python train.py --n_head=9 --d_mlp=576 --attn_scale=0.177 --tie_embeddings=false --init_std_qkv=0.0563 --init_std_up=0.0563 --init_std_down=0.0 --lr_head=0.0092 --warmup_steps=200 --decay_fraction=0.822
MLP neurons of a small language model. Each row is named by its layer, matrix (gate and up: input weights) and neuron, and shows model dimensions 0-127. Each number is 500 + 50 x the weight over its row's rms, rounded and kept within 0 to 999. Numbers have three digits each. A neuron's up and down rows have the sign that makes its largest values positive.
A block is one neuron, or neurons of one layer that tend to fire together. After each block is what it responds to, as a language model described it from the Wikipedia text at the highest values.

L5.gate2:535577438488491606557476609599525526480456480459602432576465525556557465602546507448514529463542531456563542550485474498353443358527537503497515399447473471491485503438441558471418538505501454441423538549539534482470497429554448443498526476464464487503484449485534377455451547544533511589535502475508421512497466528491529472519521397552526513479533467507491480556476494508493560493396
L5.up2:497513432593598464497476550604476543562487405411455480435612513535590448565449426500577551490549497517550510511421436564483560527516504444492523443421472422417467546527452506511508608486522531516516489492546500478568422492443496468505507579471462507522451494506520533404475517542487413478543554579501502519413457444456464547566483414461536563517597494473515545522442575519501519543447
L5.gate17:545609470582531503548523518401496410493455495530455489438530509532511494537536553510444585548461493477449499557434470576437501476541497326575502389430544440519477426428502499457389519558518548456536486510477596488412495496459463484520535377532467434500452523561483507449446466569455566563487537507561485515451499531500505421454430496548506563478433441618463480480469557458530481457526
L5.up17:576566490541589483604581547475489399451478368457445502438570527501487484552571489467505474449460476510491501502463531501521429467651530452460543524451485471506529461517398502543450560476550451530455582518548567531492497432518480585486404482451420521494447539534473467429488458583449534542526505486506537509536471572492529491488469598604476474465479484557511429483483409379574457585475
L5.gate138:525518388514470482494609502527497377503487474443434528527569501511520408564450428463440522500480500541399522537455563469510593529522507567543521467509456501486599534468418400523511507570499558501539524443498503523416535455562416518518497547389529510514424492518557480496461445391399483455410471439497441498387498479450464485499498471568516494488507465552448470504457477489539494499576
L5.up138:562526440428467426536443584432482487489495572546476378530538509393506467525463500471532545472527533513536528471543467555416520544419486632491438420508439405520514519504451466433368518451572464518507463492483470471515503460561489585580497492521479452607452552575454474468465554568394488537562463552493495446428436505513535427512445538451508523364551492551596500445538507487450467474494
L5.gate290:513464497559445494556540486511514474448511430441501487399480507531551524600468556471486505558463511523544552518510503426490509537527602470469483495558603560429467440485393467635497519359503456476573466438520421474496533587478464573491548508497506507502488475509491542399537520528473382518496464441537437499518507528484487525456491563505500451480563517482488495456523473449579490569535
L5.up290:553477445521440482587433520519476557484459516525515552476457503433538552506518536480457521470384524474402404488487461560551491501501591519533609497599577485606489532589471608583542501485548495399480482451576485558529499526512478477454544474492472545514504515522476528539437539486475484473441465492503440529463525513479553502501491553516511520423488482437502583473508518536440547611499
Adverbs and negators right after was/is/were/are, such as still, not, never, longer in "no longer", frequently, only; it also fires weakly on odd mid-word fragments.

L8.gate418:573487559523493400490483470526545527480516538431538491532469515506532577496397440433512549478527547437400547523538429514517557519507537523441538505451563466527486440574532500563456551544612552420504412477555494521461543461459541532522519444497552492522557552556467530484517524513464433554521491469591559556436470481501449471499462385482519439479521556555527537465617469509494419543554
L8.up418:466473486513456393512406377541519479449525558534581432447491540464421556474461513484519598481491449444471561411543471482482584603536516532481530520515554476540512456578486484505421456496543491370576458449585482480390525541519473486472577438498556485465554517514420476441514565469430458545487517459532492515399524436516514497531473407410488487548532459567559488503605491519552541460514
Adverbs after a sentence's subject or auxiliary that add or sequence facts (also, subsequently, then, still); also word-start pieces like co-, Ste-, N(ever), and paragraph breaks.

L6.gate41:513514481449462445482518510472418393499543563516591505424547537537482538531507552472419527482547553408481522474585595496565444519482437514542437420587435465492545470469490558580538500454483561549527517504476521547434623517510443505479474465492476599562493529502474556471579554603502461598503508519528482459564514530537465475498570521492546476487509581426526544535368501550557468427548
L6.up41:601403502473465414494457502521403525493427449538427540554513397492511546493453501502496459482542523416476581466550547489504467480537374528437478450547528639487477506493590530447462476455591534475524513449457458538479543569486511521495411494478565433425487421481534532389565537575492441448504523437474464495530565514465477565477521436577439445499511522500513547589478543580587450593416
L6.gate63:514543495436480509519508584543470485506559508532512578593500550417539418517519509481530530505453523523492553481426421430482450546548532466452499564455524492517564474536419443491492552472640461529573558531448451595561479466477517553493499531453482465616412503452420594504515444603587469486476544493525576485476523347539548445463489447520439526605412515605532567435485513545504498483503
L6.up63:500535563528508546536552556585547574423456528456518459498542549498512457494462576458519493556416442452491508559550473524603573505494498527621538523486532468625525550546479496465513496491535575530509460608447428555583379499476578520503574608500523444542471501480557585487506455553552579474586501571417475468610448490446502507419491471473500500536490458464445546416540584441569413575482
L6.gate76:456580469444362445574539503464460509507463432440463487503461545425530476569463541438399639462527413480523528478430550477494481503544527549548598480504455427483539534550533570493384529558547470528536495491570476592545572458564439477501585468494558492448501469463508539426489413501521565515564464520510583428547539556484467421546437500577480455455512449556466553490492453476541491508517
L6.up76:494466535484512539559569468417521500444464437466507562507505536424508405590584430573434491502588448516503457529433551456471625557531419482484680459528536506452375490491502506477464523486514491495525516423572528448543530440513489482572485531457450466535440451438527592490488564604396549532427481553526635526469542549531475546552485444453431459493526525508540526572445524552511586483508
L6.gate122:568554526477468583493498532502465505427366568537433576536580549565474457546441517459608586505394571475603545486504547549578560513502525575499532441532522586548466501539511551562461519474568468481536408499441486470485437520439468481533539517489480542557500498552513488468458527436376510597596527487503539539527518517493435506472566502494496620459577436460521593460521534570465525592519
L6.up122:520443494547573510489430527454431467420461536449427542421502576538497461519589463496576424530433512529505550470543550361481521489508555482441503521476501575489486526511576603492547520482403499446433461496476514563479429463426524506556531556511516539606505475505568555504459607513522490538524526481488554545552386455430475479438519364455462594514516517526509478509475492571525428490498
L6.gate162:506503518558520524533603408490479504582476400482499599492550433400554540554439502394503602481474447538502394614436550646583547572555527459489520432474523557564481463450497476521439452521473502507522474505444526510504533585471539457469559432509557485521551512514491536515539472483509502519554509450532525534531500529472541541540499483501512451467646494632572470543604550445398518497432
L6.up162:549494502390465528552523598536491546436527472547494553466467365478529540490484449448401482523415488436516457355466509513540487454561449539511507422562475438596497484462565543562484483488480502432559611517540534517433574583420496495549532472497467542417510521477512509486505520493509535465564538492490472531512558449504418530423537475376515608436452509495435503500469537591550521603551
L6.gate189:473540512576521484477448475436626550565522562545500609461477452523481552484460444432480396526512432516572435489444457461498409475517542573540378585466506484436479561475527544466483486528502439460489486527544485456473448448471524518374571518499471443502548518593418473474549497465530397493543450490565478511479573462447471534581461551607559617451499519507556510539492580621539414549453
L6.up189:601551515477484493458581501504572522571526517436549489478466548502602443451513549524553573536552428558472477558550492471471520563428456508553511580467436473501577575478588500549529470517419440451493407549492522465521534433400481508481547495491571477435509536543506475569518573545566439491481442586499505529414547584508555512531499445613403501537476527405541516462465358595487525537485
L6.gate254:536533532450530484542448495488481573521447518535382548515572510489628476489488437520405535433471577585459395504541521504496440434502478562542447530511482459485389543546509489558494568505530508413541445467451455490451521496554420436467514580560486542502540433482374487490522476502357497578570464495533294470467434491475564572450482446492480567566587507502474452530488501489527429533549
L6.up254:476543601430498547566454477465366493417441511526472565541451470575438511559465516544509517464518471576498536498474469522512536472525449554439404503441623495551465478510528486515489480547572575560399534485545553462415474508566527446551464412552509489511543543587513507585553476589509392607536544522411540473443429611474470536515475336460500450531446533491530387570507457450584493492570
L6.gate260:497510479414459441664592488526439381464473587516437364496572489509502461516477544434409531508520460509543554485554503461489480549474544455464473526466500487556548409466449561533520513481545524545465409499515427554534684537539464434466462426461475572507489506498459456467503450560526482548407488490558532509496463518480609487498518488483527578490483515526565502482583505615481468475476
L6.up260:527498483529515545520520522479588521441478461471400562416522540537511511559451444420538550501512530566468557544507454517562549468471549559503556486489554484510452451586534497376468477500521437594460453511505581419438510476476497473485421467457591564456513456540502501486496486533530503467431505485604574412478573514415505488435402457472549439577533478471424465486433409535594553457552
L6.gate288:503444562459479509537561496534412459481507524492568498429550507535497511517526510534611542529496462519576511478510694511548431452559544489523434525414444609469510580515515523519493554478483453531492522507435509524494562483595472467519545506459541431432370558480541551487429598542553511523489487412540591526502572583436575506510467579536551525420535504491421533576460430509507533446476
L6.up288:489424471451503439586480490455515496516510560489451559573498470474456523575485522513441496422459532540505529492413440569389499552532521608497542502435464530522609457463492472511507538478530506504490466487433557517494573487497458454478488551454479444448454577574466473491484438510489550459541544543523498482560513585525514535448510460559508501402444541411457496443448527447496458665547
L6.gate334:535472426564412518498476519521541469499477426455447469610477454614485597573495421484462462512515474429474461499490472434379521485631580481539445550539518535515529482422548537500523515547566481587536522481564566523499515498377429389400451458476469492533585484563520548554537475485456483506422511505397458512387455492608500477522523508442522536516525460451535488582581574575405488577503
L6.up334:497534447482487474511500456415473481459483583542400620553511595450528456580422588453556504485541472496450529477448465453478510511497461478546587497453416527540448526475554487555597518484526517553544503409481487517437495475564470542542545469461447445398616508542408542514487456491403473449569516508534546549558507463444571467492474543530429426497520467547581526535443586490464497462450
L6.gate354:457480530417428500506540457519489536519534512463483491567536435539519481488529466443402537546389433448440517515489519444390447544473395463487466439497543525499583601521521495549461448534512553535529419661546548566553459524477419366485456569445465511503543490530495528465558465535478578521542466483490529452543520575467434473539506540575465436539549484520523485554439455507430507540524
L6.up354:494463573449519422545520477393439486480518439529501444446624513461455517421406523481576456570510470499489509519465483475512413474521429459387475525513520413501554462551508518515517534444514535474494594512437449545485557560528412554500548497446471511451475453481485466436437573488434445502512545480501479624501530571496457459461453464470646453537589529462530487468565485432473445553514
L6.gate363:532565512454560406446530474513405516442432490498372554567480559475535492614464507463480507476439491412554570544495447506509470541460587577545539546544512502442466495401510500530497525478520460509529411545512458557471550518478519528489567509477507418623430539508542586516522531465560480431599468508474545473457438432461508498534524508552536577433454459466505485565446436487584455471488
L6.up363:443557496432593473579412427524461462550567506460481464382461475497557493499410445423496549477462514424501497547449610463416435478538561574561468512514480475439485481604528453559505540506442482520498457564574434506500483588511539561431489470479501486490475533506534466494554467532534409535483553483510583518489570490502477493478494404480533473415622545543499466566467439476518567471403
L6.gate401:475487583487515354403526570472437392513528512466534511400583524491538505618477540523594539442456494527516425501587552523575516488547522544475394458519506513589481500537619490490472480558497502540483452521441497444428549538444433526510467511420444577546576499465586507537513523465518505490525467485492547569463507548511411545488436519536434567489496515541493537381530471455575424346484
L6.up401:632515571440515409547486573383581442498508520557518569471483540457504473624455497423585514491443478572499533420609543544504489578459548470515445482429519547543487439431608441457482425492584518509516539460537502511406563548529480521511496473466459553469457587516554568517496587479503538496452547481526438476478561509480487505535478477537555473533566484500479513456491411564587489475556
L6.gate435:531595529456487335532509533573503403440489566470476383539502519404493499591440505562489518468452456454584447581519531440510477529466449512405474528552529542562494489449520520556465470544533480539448471424477435547445532539422405561497534443369484487480509501502470374530526471416490381484446544461524485500440448543504568448428522548361552484530496578474447482501518444503531523452484
L6.up435:453585537568590419474509538443422454415490532440487461490512503449478448569505450479577514527471492411526487585492616506574581493596525436534529457484447528544375505458433562514479558548545483498470518515471527515451483466481495455496624509412346502550526520526453500562494452477397460489455517528496512459436466490499535513459481627431507462498513595498565449433520470497504520553536
L6.gate497:497517581463423404556514502476503508553472479475437540436454559532446469554586445443585482467626562548506502357459464499432467561522529454438504493517540469537453536511537492541521492433491509580485579417519412506424421505464446541558497482421531505435472568515528497485507558485504496640508466506471488514600532508514559425505533510477561494563482469453452522491553622547561588503463
L6.up497:597587448476428517570513527509476461548560470521518509505516512432536477488480491353431521592512536512440538519388460550506447587505491481526567541521632505467412514497536534549497368552526527435494436419535522509562509602417415515565520413507525570509482493621511459481416526462469505418484490541543461448506478528487530455507513510517555575518434527538512557435479537523453483639487
L6.gate550:540498543616495489474437593475538545510462532463586550489382392485492490401462503384464527396518503556510468508554424484534485524553549581532535478529479498568510406483519513464481487492500578512515536522524534551491415490387508422509534548498492501483448596518557511458518555466432454496462483432540569596548411556531556533444521511505575525524432550527438484585518428562475438487424
L6.up550:579477437466469486508501524451475596484502517511456563536427548439495441451487595544447492455536468564460386458490539519565476444460506427500544550600470481511517495512485504496508507469512622504493430480484445553432451416407491461477467560492534473567471624482437528428479483492534538417633437483469530498578549582473521503506514469533479495515599575488427588579559510519558525516464
Frequency or continuity adverbs right after is/are/was/has/and, such as often, still, usually, also, then, plus some word-final pieces (start-s, seem-s, happen-ed).

L6.gate6:494504501557507466485458438469468525474454530537435398623411540518537542519464516457438500584460614518370445572616502537576477512571482554461530493614531466494429505545573427468548455503426620433596495530497487500503558478451486587449480541542436537445421468492500452594419480557487550498550502519455503484512587508508486496527435540574491440533454558575487539518487439452529557476527
L6.up6:477514436451525393515517431443559601501452545559534507483508553510528516442462520530571464526434556496534590565484459548569525462493620548585497548555577474432530533519513453543421486440453529536486497552527471529440424523532430509485535485568583479456524512503489382573508516572545469456590552504500497481490537566420495485520597419654502527499431562487487465546444543542572562474578
L6.gate14:465525444491451610466431571499484557492498496467449518426464513560448472496454484478550501454506537456511499539522530507526517499477478472576540492571558466405486530454605551411412468536537439648535565499497494485446472510413444444475482469522440508541481484541561434561449543466592468474491468611442531485402525463489548577488526528475435474398510526401506446465367520484499511417637
L6.up14:452450510527467526531454488522444517461532565553485585418529483373443514497513428456502403458434572549524475550540497433538451523544513583471589553560506544530420488521571500485528471525495474637498526517547469605566535478500508465478524500466491580567546453462516579533505412563496580503509542575608518461489490560560496479437587498480511499556500624581485461427479437407492484481527
L6.gate33:464551467593509415521551465473548508561420556429537508558526526589492475517480467506561370569476457457543476496525543507551505483507477542487464478595507499453505385482590496492481513496459487450566510514455553384486482476506536530517573496462464545493521446552532609523450481475576537433314456493513412506475548471423551576523498488398531504556463539476408461565551529507487512510512
L6.up33:597435551528486487521499436493484409466553584491537488513504585492535488545533584418520499523470521421603461451450542631574466478464554491455523515407545598465485347608534470428458478561554436507544493526458523547544529565491520460516500484507517584503468502519501515520531576483460518424552574453433412525554495506496499473474480524510568511506465480427565521474496521507573569493550
L6.gate64:530511546443469540519505542496453478512526472547455548488517447539463472520600569512476531430542496528539607523438475441524470457561508498573437495439411488511546363480460511483383482556508501504533496453454481452582509463398570449574502561525577532587576491509399533418491454584529481537553463441414475481541618496423464449469554530441490536470474558457459494525420487463511471426499
L6.up64:421482483489457464389469548476474504558414494645448500419478490505554542479478524581524552463549509520489563428524550508462479614474502544565431528435453452474413415473513495428516409466532542569553549390489515552538461519453561429439473462460546509429577490472475480466546466471570537422531466481526493477452539474480528566563569506486488530484515520477519494498494484462509499535436
L6.gate70:506537551482459611551511427507458508545502478535511514519422487497526497511504532536408469476494472491639465529537591535553496475576374493493498542448481467496438622547567486434425522469569540573541473432549476541473430512527525564519539470534485572548477428483473523432525503606469534460526564468489512437633576429498535529418486518491463542486523419408509478481562461457488529431537
L6.up70:513491512419494585534518429535553447481428523508544458449614487499497410460544397556567384541413481537563555519503471506519449547533466530410431548568445571538506563527512452521526477452495530586539474496551487565451506543487554477493600540435447580490443490557484531473499619544523527446547483456535527599472540578499505485445484502492465509550542440432503388438576396517541521490608
L6.gate144:528453503548460519453546429500452511498491607481522508520451548484499520505455475478466507570484527504528586586570552541533464511410529474522386508502481547657506444451481572508504504535511446499445549462495492488405459514445454485435533540495444505488536525518566427600522472453447501441459493430472485558613543541488553548483527553588607534490442499508558418455509627514505463412443
L6.up144:531531500476533477441565452536442545512567530550598498560538573531449492594489375484458409497504455462520505533551476415542577429426492503433569516646465570457444493490490472466446503516507433481502526466397500488520465470502468502518590433452443517510469573550569536607412504441459523493363535495472487571541368555475557447483530516482492507495494462432409474521539480481482570440484
L6.gate170:472533463449584535506515497500514484471531600527517485530460427408479544491427512373472514437520544504442542568451540538456436502604445489547573510516481486457517489541494474493469575512390537447450524508496507560440535472510491546512589561527495509504512431551471405494497554465527569520562536511517494548465459552502493538459469570596564559447565555499527330512497474455437591493506
L6.up170:441427421402496536522517475428501560496527576528469464571517557565513423532499535526503437537513484563496573553534594489514453559518484565571470496462444518446528420600450415467538589495494458539492529580553439572472448498426497518452525514466531602452509384514499374452522585422513556507521566509475496554481406492459509437504625607519509479556512538586526497542530604434474531458558
L6.gate179:519500466520487527449564422582519446537494611407565473558554431567525452544533514501491525456519501502629499592533477469456468494572557444473527477522485492474523385545432469506516455501555475516516477613429464588370505468435485480453533463526459445503502428454618418533486497512483479483474513497540413528443605608413544486474522547559451414462527524504529466477521426508544589411394
L6.up179:527518420533499596488531533454595472585473503521489496515449427456508496532517510469494560498456554535511492450484522604414449493503550526546495517458607557594485465526463579516458545433531493523540565466470532496425560478525449497497561563567475514535534511392622447425479501493439509569464500603492460506433480490474450486468490586571436401466462505524455537465534437573531533412422
L6.gate231:389393437439512488556418469498497495444542537589590502503504505440590537428561409543514394460472452510498427454411574424502550515424516545508564492521465482484452530432519532487548460555525410436501449449541454478546519461577427489445549527505499534483458515333492435504561531533463571467493500455553471430529476588533490514460552541434446533421550539438556513475534515554519558529455
L6.up231:441544468571561489501470437535501456429464478395565501494520462565492503523388443529480565506484491526512438573483398486544426484491617532426455453480463545501550494561570449492525531476513553414552536428503539525484437483452432458439509562491497529526507451476519474601514471522468454579556468492434409447478412443461601490509442488520545555581469591536496538582511475448535575476570
L6.gate236:461511516570508575505478537572500492506555445484527491506502509536451428550511491577456453523511528474520515494431535480570510502517430498466519506499594453500447532496575566496507494593440490658426571517427467528363415453438476570456496504536522502421446450545394438453504562521498492498398521480632464402483537508459515494505587633567491438528438489549474457623514536507492476454507
L6.up236:495522430501559505444476572549405484498650508536421435608458465521520393523552545482501418481464491499464544530557432557478535542570488494518441480557459468515410483558509501511569461452462513530371594507534478559531500475471510452514522462565441525517432429525512464533429467504411426475520500445543524528502539468457607445458538501523567558433544532456514487514494453487524448541450
L6.gate287:427509529505431481626488595466506541457505492542461531399504526517516468508548556508471538484515515504565471504476470531491506518460601416490465508649513549490467538505599577549457551575443442476489503539289462527520410453448459436579494531510584559467455477505440512491432501567521507657517542459552465499521529424516461481412452475520565536527450514601495527466441560442501501520617
L6.up287:385484468497406505503503497520486570458508522520428416457403398524543513501553474590462524475515524470566523479552539490462491519500512475513514456598478576475463605479521518529542519504459435502510485494447474541606548504433417498550506462468489537466510494526565531521483538568461480470545578425558470548495519469438425507584562486557494567550486512585517529600451606418474506442456
L6.gate299:487486536539415460539566550524483472609440506439517472435570475459517482569516602536546476513427467470469498586493560512674504545533476445495517482589483484510501527413477585495505485523583479517467449581498580435619518388600428555533581545506623581515428564443445429453503510506536484489568540467487463453524547471495464482506514546425555459481461545477498482493498444510420548550490
L6.up299:437493535435450488545471505477652460381435495410519524558504472448525421561454530544503470462488492382571478555551557508588530602516504489471464463521475439394461547447504524472551450460490531472458579554529508486542531486525539489558499541504565502552433533520429569539508521518452496547576489569464535495560521441488520447511442504382464450544449500505464474493532492525498595395561
L6.gate301:341475489531481550452439580579559522500486431520439556509458557480466469590436530493484499467608445530498517439396432498506561489534599556480523526523616480556495469454510479498429535486620575480489489515480510480554468510479503519594543489402592585437432424536473457481437495452557449529508521510474527547497543539477454537587520489540516474531453545590536510466495476532467525467469
L6.up301:513544483589412494487465533548499469536449586507446568440551489493469517659481558413554496520528490476501548563543463390434545532557446574392546556544409568460555423473586555558544462513541552526553503437477438530584516469439497544523466554494497486441417548428548551511455450526500516490456451470558538452527440536506478466567483560422601560504491570549437564560538512471501483563530
L6.gate385:506421480554458519481477435574544537552489487528571437551505490446413475603504530496462455504487519616543480546512423426494400450521422533576485498507524466536601404505613436442559405493495508489497535437412422570457459460514470544510423516462461522422485371541533471544452474591519427593496425527496499538564486441445498510531511467472577431528529582538401469553440450570487489543544
L6.up385:473519419479468634601499530484519464407424538543485459504543536518559608496530581543436437474417460553513507555420395471477484522541520530580529520493452428466490355459549506442465571499384497539538385511491466484420525439374531479534467537459489546494488457545567568556469441545504487476434471531471427428489536432489463500431471499467531484527481567570457482495398425524483477537516
L6.gate493:620555403540510432498616495473568555579489493507449526506519513445531493508451499365396460470474535475581464533478459478505555584524560543456433504467512518458495490473541507456448431490453526450469530462522498452437496508450463576507583553585547616509462502506428498539497468500494469559491500583474533410516516476483475483470519504475569557512518516547568535487446547544546518521453
L6.up493:490462418454508483421559491539601559551492523567517461527485486511580508517526596380511481506511540460562515482491501507549528604587487567464587479534409520462573532563512462471483491492411495519495463500448524447502481483462589436538547615524482523563502461457532495546499502454512409488432545528481451428533569473438481450510604509537581511549483488477589561460586552535501519440474
L6.gate504:496485525427438527372448514539468403538472480447475439531573515512526461470493537441533518519506454550386557450548572413410468483540388607473589583544493503471554495544574456516530471549574365482442549479415521433495582501510483470525476516589488489477438434423455409483549545562532409438541560613460481498541601424515450468496476465537447508494500502445476443455468497408603502543499
L6.up504:475659545492478425443480501470477408552556514489499477542508509493530531537463532470498526592471452568494509494585479428549450544595449533491559525515480465568508511515492400528454523410520499484505571497464522473585439508522600514599536431479492510606508493492509530501475491508441500483492557553540497551550546386448519491390428476588559492480487569487496570523549474542508452439418
Mainly the word head in any sense (animal head, mace heads, headed, head coach) plus chief and board; weaker hits on mid-word fragments.

L8.gate357:541410468509437603522436426456384490483496561419513570478394517560463502501559486390531446519465513556505560485619501569493463528522446478497490518607473520462454557459559513503517454494596491499547512387535552402460447460576506468514511515543509572479499517597447511541497611524456449511566481461509440495440475478517377491561481479489533407512480518512509534529508467472506466588478
L8.up357:533471493471459547472431585436462504419472543417528438519453560601504546524467480488522552456515492440492535581533543578583553457541462419446504519567413531509467417507593473531539425506491428451523471523527498449464463479545534534494479498538534601430459442508501457514506629527465508502549478486514475475509442490394517534539488459446538361440393517625455604493503490498464453644426
Nouns naming a person's title or role, often right before a name (Governor, Prince, Captain), or final pieces completing one (inspe-ctor, supervis-or), plus scattered other word pieces.